{"d_model": 320, "activation": "gelu", "positions": "alibi", "attn_scale": 0.149, "optimizer": "muon_variant", "beta1": 0.95, "weight_decay": 0.037, "final_lr_fraction": 0.1, "seq_len": 768, "train_tokens": 257300000, "dataset": "wikipedia_en"}
MLP neurons of a small language model. Each row is named by its layer, matrix (up: input weights) and neuron, and shows model dimensions 16-111. Each number is 500 + 50 x the weight over its row's rms, rounded and kept within 0 to 999. Numbers have three digits each.
After each neuron's rows, "fires on" lists the tokens most often at its 100 highest values on Wikipedia text that the model never trained on.

L7.up625:531525513535518576470510417428491470526562394522505521474540491606530536485484519459368458518516629518483472467521467518489463480503428506521520523485512496544454493575518539476434430450500505520549391493594511469509484616442522498633417437555471500506590390672410496423539491496520520491
fires on: " D", " l", " d", " K", " E", " L"

L3.up643:435471588515463531490467417497532414486472522478530545484600470531402598423528546576463476455483474594522523465516479524410435452465479559466433428481549484531564504504502517521568524503410494563501544520469458501569556401551516483470466506548459481452545509476448529443508420506496465455
fires on: "\"", "”", " For", " details", "ements"

L4.up1102:464511515572547410379514400581472567493500411503511484380487473489532450570455492511503484462501445454553492380626521520471493474454495413452424475473581492462505390441525418522507542507470508525538440494532470450432565456543378500523436539507365593549503512445494553442462596438475452435
fires on: "===", " as", " and", "==", ").", " br"

L3.up784:516523550509550590402523486493501525429497512524440495394557475541571452553466474466505595502458469558410518523443555452447511558495466447445464544453508483522478502495449561481514510529470491423456431405485483465609495472514367518555517517496609501525456428548530412597482530570587487496
fires on: "T", "V", " and", "d", ".", "0"

L6.up69:485429530528513462495408480508509449441482449511493446571510495523504390478527420503592523489561373507571477481523536531536537521458524589487535497475539510485580517500542519540509454470532563462457566533478426536443568478523577463482493593555564596460503495468393565396483417520388479450
fires on: "),", ",", "s,", "\",", ")"

L3.up337:497496515539406553507488446513494476368506463514425513420472525523491449425434502407538482491482498522405467540573450489556529522491442445525571565471447494517462493544482505467568473512479461473580636519505592605501437449495532516413546510580456470486507457573501591421449469546468509544
fires on: "er", "ation"

L4.up1117:543477507483500466460469460421442520540511541477486603403412520487524483461541570524524433531530593518526470459422422426543592441364441628428531464552516504536523457578511484497484482392445499576531502415529577495417477456421450488455545464493576527511537609556505484472492554489461579430
fires on: "at", "al", "ol", "as", "er", "l"

L7.up166:507515475448474570466506549581532534414496627491552494532556444478465432505552509482493517503581545481564514434475429506547484644530609507505556605528517469500571426519584471495486580455433546578478468503474467511528521497444438608468463445462543632420518450501476596421416458465512477441
fires on: "–", ", ", ",", ";", " –", " - "

L3.up485:509432488550568568541472504473563496432508454464476550466421505530466528512659366530496438514489528527478540581476574466510582491408502459371491427506518525486510543497483430536451491466521483532471415482588563424461471552530526445497446467477519541535528444527450497500504507555560579428
fires on: " and ", ", T", " and T", "s and ", " early ", " to "

L3.up1021:543513446506518419431467526518539582456470614473518456550512482500522448521555463545550513457526434528471501473512412604444439527438515481497489512508462514508528463519645602538377495439431435511588476492531577489546459573573462502489465447371555539521520459537529468511442462357447561546
fires on: " as", " director", " coach", " be", " par", "emale"

L4.up1127:470496456481443593455505556481476543431419540444498525466539534488517534521582485529509496498582512438494530514521525487486489481618474485442534440444441485445518615489558499531413498553509478469562455522469510518467495489588480525566498544489495495552479546551456505523548429400524511456
fires on: " and", "\n", "\n\n", " or", "/"

L6.up1233:596404501497519472467447500560507475495593460453575410549499516465529526484592416545509474533530535490440548427560558524488514509440478441538469493477441523508514498446588449517435622463483487562514495595492491559434436529603518468501554557447432567598497553457450565453489489477455486535
fires on: " as", "-", " "

L7.up911:464525520536468469473462537546509466474512492542512477491561493542520440547563570452413526544511640505560457448576526439460524446487573482529527533544470413430655488457483599549497543431506434501509555629502489450517497541435489540418553457416497459687459456437486462494457543555587501469
fires on: " was", "\n\n", " Z", " being", " remained", " became"

L3.up796:512480438442582476458538457547554498455480552551419504523450543566546529540471451531550465554522578524494485503480486539542497516455498549510500449520494520456509562520515482443519539444595517488549502521568389406506383530646474530571462532556446414555556564426506514522490530508443554473
fires on: " | H", " H", "-h", ", H", "- H", "H"

L7.up522:482557485516571476484540425543570445572554432532491522467544509501484524527481523455515442495400542481536576519504577470419528467511466443553529571556472414528494498424547457506470454486583578451408464493504391501424545523600513470520526563467451533494470516472506446455497581539433498445
fires on: "2", " J", " lead"

L3.up409:412499465446470479531542499482482577477545500504480583509512618429474534479570480466476540520455451508510449517478600476503512500498491496546554447574542518511533492490482434483476508485499450536471557577546499500535538598396439531495588613477524452466513503470462495478419511437507566475
fires on: "3", " al", " sing", " Pro", "ail", "pro"

L3.up130:587605571447522554478539497507498576494563495532477496511440468516541527486469529438581547492554535574595485440563554453353536489570490509437535502499473323507493493492547453433574487454461492461557487508522468555496483507567428401531489454520485549467616560469443598404545477586475520528
fires on: "ing", " % |", " leading", "|---|---|---|---|---|---|---|---|---|"

L6.up1156:452454490490479533551553520491559470409431498379530445465537506490507590492520503505397591483515487468571525515481538523531479406528484444479527391497473414536667552555516494519521587602462445539484474491428473490488420404484494485488400555542469487559536501514536468561543462524502494533
fires on: "\n\n", "\n", " attacks"

L4.up461:523453489467494512476500542473483507405501517557560417390483549452510468491512497505531505588461457438525397405480485460586590505508467558558529516509488455538539461447478522401511457481450485533450533515542437516409470562443467489500424508460477535554471482597489543501520507490452633474
fires on: " |"

L3.up781:536485406599469521461541438480499498538540537542479524402408490493429552407514520462514424549402511487460522474469494546550418535538504574461516483581471465565455389484488501468404495533479622515460447473572500430509526436537560519497468608521571529458516458510371514529552562491571529380
fires on: "ill", "12", "ell", "ir", "6", "10"

L4.up582:490511449565519455517480437538572516539412474459456466405452522587533502502514463523463493570609556588490472548625446408495551519436398462441467447523503504539496427450517574465442471442453482489572503489376566418559528539410452590517592517469422483489538628503533495512568605460516472514
fires on: " (", "or", "al", "l", "ol", "e"

L4.up101:451451572437458390515505544531422398544449552485593591427577505440560531506521511515523480460520494516442421586574479477596487533494534500504546475501470458491438536454575517486540467495538518455559485510514520533508529472502532468453460548512563519497422472497504479573429450482555467571
fires on: ".", "af", "W", "T", "S", "'"

L4.up986:557480550501587437497487486495441470476528411523482522472504478579481467516426489514490565497545576435460540465531585461442508554635424501423566500538482385473489439568463426518548493478456499552501498540476457453478671452534447559527478490503446541507490446485467455512403556512545610498
fires on: "–", "em", "est", "ec", "-f", "s"

L4.up1103:535577511450383554512510520476468457505475501555562560483523482596436537567458476470458563442518586510442425515463443447554480591577561593553549481557426473482462483510486582434527468486479406530434484535542484567401509465393523446484372529515540575520585376465456531572469550472512494485
fires on: "-", "–", "/", "|", "sc"

L3.up1144:515518487464538510552481536553526516535491452462465557508476438504567400575563482578476547517534550518542472628480390408605500498467409440494449463567515453469564467485572440385506455423488522521558531427445509518566473533631470568453478537530527461491549540532503422452443574517545481526
fires on: "2", "1", ", when", " after the", "026"

L3.up152:480429458484504481435480474498512501521488485506504514530478515490379548458449467564534486519497421525533494510456453535540462510517411488426452468572598491512604431446523551525518494558409506528584448506470497503414453559558505471489464521546530529520609546474425461489497479479459533571
fires on: "1", "2", "\""

L3.up541:565514468537570555411436491477469466482436560555521478574552516482535512488507480554516492603406451421498508448469560465494511431486513572441470465446555431545500571409485425522380470511512515432504465457485480568525469464488362554625472467504474450474521513463424517512539433485557512510
fires on: " K", " L", " Par", " T"

L4.up84:498397493440462536446452477490482499604519465501521431442520509547502590444487521453476406560573498504549447486553495505454522430598522473540525456584412460607559451457432453555488422476532560539476515480459508486515529402467526496532500521560504501506478454453508529428487439534613606503
fires on: "e", " St", "ed", "aj", "ank", "ik"

L6.up250:484531490584575567394496497536522533423468508493455556479492410500531470513509542470553513490476432506477565471444530508482482559596538448646475513485417435519523478422594468461477513476602498374521464413594476483575496515484402454538501491463443573433522543432469540581440516442494441419
fires on: "\n", " | ", "io"

L4.up889:544472435447482516456532474499494515401539482568511599529509460504471462565584533459478504474460585483546503486488593571515469550525609513472466474572508434539551541562523563628431414504491489585455525445551409566437526493541477544564429474464513582540556413428503525462513522449496439462
fires on: " ", "-", "{", ": The", "–", ":"

L7.up646:398493455518448500551451463447467464441525467517469478496475491471452489547471474521393579624448484584426469579513499501518539605537487481505545523547479524441531510556490541518442462442567482484463522446448544502493496587488469455600583492482503504445420538528446564476404392484529441439
fires on: " ", " of ", " the ", " b", " the b"

L7.up1194:496525408509586471412488531587536565545562479444501506538538493514583504582571486588533530479547524534545524493501488483460488533469556407566437469516465465506507495519422450504546418543568474479394505553524509575567433498469511510508551486468527519539509571498423528457445466487425577532
fires on: "6", "1", "67", "- We", " We"

L7.up960:521541396497562428574500408481510494493576512551507519475499509567501520554591525420532351456451527420495595496555461461605510498506474412535451456499426423528565485402505544511520399455440535442525429506475469486457477473570457548434506516453545553449598470442477472400466551450504487500
fires on: "2", " J"

L7.up145:444453562509495566514512453405593421505495458496595602503413494444498468448420467590510591456522569462511525424562568449483558562533504530604462494386511460468547499508574459443449469537469532508394494554565518422446487526466557481431461595489415466524578491504474531556558432479569536526
fires on: ".", " the", " and"

L4.up270:494413510645526524505474596448491464460584484529461452487514478561521414474514543491532477551538464451448545465455597536523483505618510515548533399459467488452566561496425500472384521447587575473532533489501516516540542538523459483532460482473523499499516452479533525527414528503539611526
fires on: "y", "',", "ay", " Ar", "iy"

L6.up473:522498555469486513590558484453512523532487548497415553585561480473455510500531545555487485446491529484468520504493517445537481566494469496495543510472546509567509644489512441459521510541550570546504503407516571414505436508527476531498452540557542515490537543497490494460457478589509529459
fires on: ",", " because", "c", "uch", ", the", " However"

L4.up51:433499464506527480431426519436544544594440403463442512503517534489469463519464565511527599542436483496545445507436502571506581520461506388544510539549457399472553475408446522464525519508499483477490500512422508550503531519492529476431441466572587478607527521543544441469453463429402563578
fires on: " | ", "0", " after", "1", "; "

L7.up410:478548450474502507562490478510516543459451606483530561479548472446467436501575509466585539538546470421509525440427538487516549494574538482508460433520475503524565521461489456646513553531474559513501477626449491493462534478505486504556482586469552519389460503542463536418456485456549473557
fires on: ";", " &", " |  |", ",", "',"

L6.up452:457516464497478571494453431457600380426430488452465531498551437539528452515577437541587428551488581500553496539511519490495545468494518473524484419559552531573553478583542520485518480469457505512576513601534527476487482497549481483448396561533494451493572465454424666455528447510500540460
fires on: ",", "s,", ";", "),", "\",", "a,"

L4.up777:555538418514540482504350448413455563397449507540514455532443450408522468540560433479487509541581589584544446516481365449490460539516491498493421568455448615455479549531556487509539535494491472446504448485509437546389596450583479476546507509504487552448456511536468486497500479555445548466
fires on: "O", " o", "om", " (O", "rap", " dep"

L7.up1165:473469382525479531582557529563481533501472515497522547480488463440482458500618471438578445503434500531392475524530477622479413501472457482436437412541504465481626556544554498463411618484449394570537490589493481447523515546445501492605478513522498481441487490497511514441425435547532539501
fires on: ", ", " (", " | ", " of ", "–", "."

L4.up245:509527378597487489486497463451490458518530453476464505398499430512551506561519572431468586427474488563533540530466389474460504593521629464413494461570530590425516497543483488543405507450539501480468478488447606514535453489564513596592464514449512567521510442395515534469542478506496581398
fires on: ",", "-", "; G", " Albums (", "/", "–"

L4.up969:507474545583512525464483461516517496456450400526513520546504553514504527473529482483428528520516473529505440476478538491520514507551538439483516490467558536393472524560409499456470496436479462423471482403498548510582465452502461548536528517488557533478552533530509497529528563566466469492
fires on: " | ", "1", "0", "; "

L4.up355:467564449470459607444425556550569450546499475541546509475534500487589498537521578523585532524517546494389517525500424392560510592508469388524459412487493453382501549448501471474593459491456478506512415471538496497575495495481457481560487499498515536504571433496541563449476570575591438514
fires on: "av", "ing", " (", "at", "u", "i"

L6.up77:453420471551532506548530490385422593455552453581465486357493537485593493464525516595474436456594454489542502597493479463427527518555510561491570458576450492447411527463527563421363418508546534508562529511568511558491487534556546487597479500536440528488522561474550468540407544582573501577
fires on: "ay", "y", " May", "oy", "iy"

L7.up444:467528513431413527505482522519506472377546468595509617487493585530475504388545458455601465472481568497439561391455456574455474524414510448521512497505522481480522480487527493527438480472523518415553461486558540492470438359521540427466559522442523517529585421473389469516496521522407438514
fires on: "1", "2", " for the", "inder"

L4.up1079:457513500550482574488498499518549501461464465551551452415398434447521542539553471463545497542527540431485467436490513492486522418466536530487539498469559506545539495545390441510588565447564466538515429492541556371468516506473439439536482597470477537435432504633490501557488478452567503393
fires on: "===", " and", ") and", "=", "=="

L4.up1150:442518447445496474476469433468422489559534489494580513433467532406525445534491447527580496537507563473523524471430457473479442495432503633488482494488533507467496452496501527459561578514525496558494447503471555556430530543565472503476494549456512539504463479567555539490567536493486416487
fires on: "\n", " |"

L4.up921:569504566406423496445594444471550580478460439492544488471564462486511507426496525469529530477521506471482565518432445518496504478422481477474592539507485477593499506520543516483634502521485510540428477515512483500483486384520462544440547524549472535502476497470441550528487401471464466436
fires on: "ers", "es", "ed", "er", "ies", "ation"

L4.up874:444489498494507512445543596481508395484538546536489524471599529491509469493569530504527499478479543483538528454359530417404514600492568507488528432499520573458527576524556520528571398557437501428484533467590597495523466474570489535554470465465584511511436514550549427478506488533525479523
fires on: "1", " | ", "P", " |", "2"

L3.up1187:492617466508558469508528588493548533490454560475522595489504487586506477483514423488454498570460520416454450453443551439512532483544499600455506482454371516524529527469489536443517573508533513497467515542495517490432487502582466471462480485452476563511560468533448471499471440521414479451
fires on: " |", "ic", "hen"

L6.up295:507496480545464473537499516447391443466510413488565428419512443503471495489545519491512579629546513472422479494518551543452536507517507515449505483446510509525556509493432447458463511518528478478455435624520541521471443618468566504501515512493321548431483482487568516547500553538449544479
fires on: " or", " and", "r", " ", "b"

L4.up199:468429556458514523471562568481511499486480514585435450382540504422511507337380442571438448577431490507480501421530475551469573472489525530550467468553454450443490485445562487451527488529515468419596532438512411444545519466555563535549507487516545557503508538599409511472625413518401516495
fires on: " in", "\n", " | ", " in the", " |  |  | ", "82"

L7.up1143:524491484545596477463473452506482568593550399559456503367557447637567544507455450468528365477548512433456483521490479542461573476570499449504531501544575436511455561505538555540453528482480547513509493477406623407476480594483525425560435462519485451480600429505525494545400567528442483524
fires on: " K", " Mad", " D", " Ad"

L7.up1255:404535511520514500466455551507474486530436450447597568496491540481566476532492435464399422478540558501497516514500513394535546496517547483504529462485488506445525506558507484555500486542611507571556520512443451541466558625536471524463427445493537559449497443526535639573490551432495529533
fires on: " M", " Mar", " m"

L4.up819:495489491567443449593461554445550512525499493528539527510448475464506418460483479543498450463437600454486523437594433439528466518527448552429472422535571473456457444547546491532440555460477465610520457438392573503463494487509455486568575434497473542594485523418455465567537532515510433549
fires on: "l", " |", "L", " &", "T", " ("

L7.up130:584626428535459403498507502577546524559479486507541557490527504436535482491437464538574561584516616530529516513602590440489539578513460433376452496400555532485495494469496518446491395554561490523454518531491488493579549459510534545503543451497493554489611472528479550510417508535512467553
fires on: "r", "as", "at", "av", "h", "v"

L7.up943:473449464481494432457483443539420526517447503551524465463468534373558494553512557564451485517504493500510473502632555479580536492560419543475418517460500555541481569508481450463448536533548573525512497499427542408496546439538450542508524521572516593494448443583488549494456488534512509575
fires on: ".", " h", " to"

L6.up1120:529525455610522479480613435434542461440533547518594502420544507551484453604368542467436474577515536510567458429526537488507477559446522410537520549588481415563555514501509476558451506498512563475467472522428551553493501528447506527542567531453524469528496433542493564433420424576491446484
fires on: " ", " form", "ert", "ell", "ort"

L7.up353:521425417549488527475583549554531449485564447453420471503543448588499433518553508343495550567515468586429476537522499380483473608490544478478448432551496501495524484438490429465392576540451405514509393528546495478517585503492561466544476474438525479441494492474515506584470567515514553572
fires on: " (", "-", "1", " \"", "\" (", "i ("

L4.up142:451568369561560535557478555575398533519542561499479428531559533506549563425558499518551459523558542423569420538527411493536579493395557534454461471537427419462503432509374531547538487536427464518456444557615486496465506497583570483498507537474567527525561592488458539466503513394372464507
fires on: ") |", " |", " (", ";"

L4.up123:502417486351427534465528504628460502508507593448510468478552479506430552579534487528456539601561415524461472507603497511512530506548593448609528522629568504549490455516483498460521464521594481518422512539449345514483522468512493521445476564537426431441506523559491537529482426620503503457
fires on: "i", "e", "we", "adi", " we"

L3.up757:477396525534500492504526525483573530454468565465492523532521487520551527481494452468399535574489458383507380465470439401512518417419438528481486533546505520492557441422468421466515520521500501561533492479516549529408483578541499520532519553484579527526494414571485466516565482457446414537
fires on: " |", " with the", " Can"

L4.up232:576542408514439492449435398375482421560541485485510490518508450534456472473545525519533506543513460458510496486504402446443461490537498554429471438523560503548488435511504453466551515476428532471527473560472453477562606454561406491471495449508508508458546488492498505579450484456493406513
fires on: "w", "n", "k", "ab", "av", "5"

L7.up757:564501463537455459567465520550581558455508531496492543503532438456495487511530564500478441535484524542546456453556503572511575406377381578484447434533573435486493427495436372431449536440479468547544505593478517532597526473445517477553536543509504509543580453523506529406410501482551544437
fires on: " (", " | ", ": ", ") |", " ", ":"

L3.up341:404492390507543504425473405389549480499529534559451473516495481477551539508435492462575498509449429431546517486479514588524506482488495447477512452583543505481498422498532464454559542571546516559445508544510428475428526549457521474486538571416521651550497435528540551593495437449527546485
fires on: "\n", " w", " end", " an", "\n\n", " c"

L7.up1056:512492416550423532432476469547540523458451587518546545444557440440497417450547512492535520508476460544506508493546447479394531560458507462468504531498467482516563476545469437494511445442486549497532487623435505519420541548546528473463515515472552448531463503486513528390512496493462506447
fires on: " |", " |  |", "% |", ") |"

L7.up136:512504445513534529540453424474507495413445539593479652441499422490518480483508443510615472500386547452580517498459487548485510528467516494481500579552413559505449458482540422404519492513478536487543508407534489474436488551465561490473458520498516559472589501453466516570539526527434460561
fires on: "\n", " Sloven", " prov"

L4.up723:517465537582452448547459500567389520589513468500478536361488599435501484553497519509446464485555552580504526415592448534558480472424480487443440443494396549503583453629332474501587518520557499526432466523434473459503502479628469541487613495436519488497526458459498516534394533558543586529
fires on: ".", "==", " s", "f", "==F"

L3.up653:456403532500518506454543540469477491455529463498596566455562527531513487569536454490407587449521528643583434434456495516474460536456507540443505446510494512593576459463424509442445538497456371575587439477507508405574491501581479521518522483547547514566489513431552459525515555447509396509
fires on: ".", "0", "1", "4", "2", " F"

L6.up110:573459576461450539503494471561490485467521468521505565487524481552467513427449452469565518424625480516501608546513515549554523424484474451429554520428587536484511539517591451492483571556435517627413448422468525540515446501555530459465450487522475462497572504525492568458425515520367459482
fires on: "s", "ing", "ed", "er"

L4.up368:481445448513462488503511370548521515415565485469409580499498481548481390487496609574507467458532563442557503446511576618487488503436482502489508494511491577505499511504551547558492516507552524546457418518576564532584529521530511457537434475536421512448467583432364651450416502512553553495
fires on: ".", ":"

L7.up835:407449497510515610509533497467527462486533550481554527433455530549483453467470533542478554607491517516525487520389431527449554461430576451427456463455453535508534450488567471494584447602532449473491381545513510599490490470418483553491511493568489521547536584561497476466491479524504386456
fires on: "\n", ".", " | ", " |", " (", "\n\n"

L6.up935:510504507514585469509548489511515510520519481429477547554623484493474533518513543496515479525549489535496459536425481446484572503411472416569457472472591539503426581394565521479510511540476524514491518401410432400554613498489483470511386446450486600485517454496431609484528436493541511376
fires on: "\n\n", "\n", " un"

L3.up330:452473495518516548525489569488604500436517572513464448449437518435447505511491516556499447477518557532551446404461479522472510528479514591532474474563510518482481584444495603552519508436451499367501473474446469474536588524402515508459497619518470565475508512526480561449412524452537455388
fires on: "1", ", ", " ", "; ", ": ", " –"

L3.up280:474534499468453520448453569497389493363481482491468479416536505448513433603609431446497486501531440447469506461586423572501583469516507586493583528488545470456478578546560608494499476533607484444462503519486568396513595570495486554497525556472502453533520582441482439478596529494457530638
fires on: "al", "\n\n", " General", "R", "K", " Gal"

L6.up1262:483449491462513582475510403478595489503496405468574480454501573588582539505476448392454508476422543471523512585465510586461524455565593531610465434461463584422537430443540464452466484579504392512555461564554566484451543584427418510543489461544502574530478445454559528554489536542465508471
fires on: " |", "-", " | Mar", " | N", " | M", " | R"

L6.up1069:499536424453539461424424523495483490427489498560543494539503428478507439508449475521428599543566456444435409492565573472483578480444504475494492450479560433528528590549535537533406513497535488497500479478455486472455503504495611502513480416498562398505540527516450395533484505479570569512
fires on: "al", "\n\n", "l", " | ", "r", "j"

L4.up133:399503525494536487514603474446669446526490489456494455563416496512465512582523439489552528521469523464544441543559521452422494488532521516445566448531417608470478412489460466425490460465521515487505498537565497476554501511474526545511514504503494456461440442521511658522499514558446564515
fires on: " |", "\n\n", "-", "==See also=="

L6.up5:443466556584483478491464445500553478525518412487500539510636470490640582558538513461368522538514498631583461491573491398441595427542493402442471493476548448518480497530541506467543498557421535479527481521543455441552653560404489522498416438503552579514445479555467483512521503453534506491
fires on: "\n\n", "\n", "ac"

L4.up38:489461444452385561580527385539567473562451471485490488568551556515532558451466524481442483550584541487442525616473480471448524483490513509497472514499407501553501521497540451524445520470472402456557484439520507532471511454433514461500515600570371480458506475583483416442587536491540514442
fires on: "ed", "|---|---|---|---|---|", "|---|---|---|---|---|---|", "e", "s"

L3.up1208:542506541445533455548581448485461545512419462449535563464500516472466483493550477542546602511546491422504483461574450472462454558521527455418466431547520572456472435539484556450336396511535494472486552524478519427486374514487502602635490553486455579461479590392482527523511467515474412486
fires on: "–", "/", "/s", "-C", " and the"

L6.up510:442510460532582484561572454589515443412466479634553553430482576450515575470470494629611466424451478492504394396565572598539413527449506486501566532501451449508585527470549529438495509509489558528543468557556451518542461425540485497502501579522422537488535509536436503486501445598561507484
fires on: " in", " and", ",", " the", " such", " a"

L6.up87:529462502423466465517465424390541572403480459505421524518551531451477454540512500436559497571605463435527462507492607452439568461483447575488503404487569418483602460521539487497461569596473508566476451445530585442427501617509544482402458529438528474422478509574494577468517471444491503485
fires on: ",", " |"

L4.up126:444457488597475458528484460341452317398457517569516505501505515601473417544588476520485523454543553451475434375460507476475440589543498474479516451537519494534472489475455516428467517419554572463456458551524550591483483500560435536426514562465614571471585525556459379516467506515465524496
fires on: "–", " | ", "í", "1", " ("

L3.up1172:513565510465502479488571534513543482467521511492469528471530532373505518465473528498524492527467517525401508641483486513473451430503402527472497542499454478422396487542522554499483526480349518494482455511485521442567467473444374525593477456513545380534465539496458520477481474535513507419
fires on: "com", " may", "ex", " can", " do", "30"

L4.up299:482478495553469513521475535539525455485463507526400478470612409449495528475565542542572568462495602517541519459588479510522509495496518573521503489541534494523555451531461450624525435489557511484623433615487520547449507565564543498606498501377532455539524504491442505529478522497397517489
fires on: ") |", " |", "ation |", "s |"

L3.up1107:509547500490558481416487483476423507511581542561402511453460475549565443550588498507461552538518534515460479514424503550469486528475489430380484424506471490488590474546493525469509508520474415500489601543453559427568497526527506497488535392439520579472422491506507470419507526486496538527
fires on: " only", " all", " All", " fact", " originally"

L4.up301:581474416475573420444441539508546601562401561471541515496461456393500470486506506492520455506503579534496504462523483450512514550482464448497495535498544493505527471509464482500517512463442416443458493480495527401537445578415573535476535516534464438543586474506474493552510545544447465398
fires on: "–", "en", " or", " to", " and", "-"

L7.up186:508519582468503506519483504548503458477419563490543560512538502614638501493401421489565474526539498475508512507455539487456475594481573481481524460518538524529511444488515435419455508628493386505533502458539477484507529571458484483454525556474551453510482427538548572491422496471482476490
fires on: " M", " Mar", " re", " and M"

L4.up991:492496485486532470515470468374458434518521516519550443436444535541430398421578527547455528471513575603536519519456503573489505555505494544508449523493599458557379571565528466431539421389492555492520434553468504553429489527544478391542484538488537439547587496561499445522406462538552539588
fires on: "1", "–", "at", "et", " of which", "f"

L3.up338:495545563513540419467432555559428555479527449401488529403466555523436462518470478538500472511606510421516539452519511392461599520480457537596451463470546470402455515516460554504539548514528571443550522477498457545454473535411532514508455461470468540536458486512453488619507500567446374536
fires on: "l", "ig", " of", " and"

L3.up112:531481394468468459405488584502492457545544591465506577540496510477531486444524542427499491567470512490551515429563538438556523432476546582517466529374581425533436523582501394502538498571456456479521479586509501504539475535486488461519437494428540414518446490563535497634486501485465524415
fires on: "–", "-", ":", "| No."

L7.up562:547545479494449431520488542517488502506359494554447536439478555524496488498542496584474492521631537397436575451463452472483524459535491486575479450506545469527524534490497535588444541487497479502442434492492531514414499448502546502503502530419509455490516517556374410477563528567485457521
fires on: " a", " n", " Fl", " about", " all"

L7.up1005:507547526526497523537540611567487530498499525515561552551413530463538430496490505514572569491426447454481533430541528523521522481508418505552451620495542579505524499457521478504513421470489521504544498536487448462612425494509446446511458471414563440466619488575497563480482515511491565436
fires on: "\",", "',", "),", ",\"", " what", "s,"

L7.up1244:536506436564529467529519443548480413477529471448513505447473517450432390511434505545426500502458475486526428383482599569546508469541515573506592452456551502539483532490528573496593438552577554524483451537509487431569427504457466534372430504543489476470491518441377552480499459477413574538
fires on: ".", ").", "s."

L4.up1188:542455472572511476493529428468479417437482471518487453454496421610444471529537545515540484500542565485525454479496520583429468426493432548426472571414481546441489460550556556437521514528510562482407447479542540483597587470516450483562436505504479526463575500589601438511510473439566525527
fires on: "end", "t", "av", "th", "ri", "w"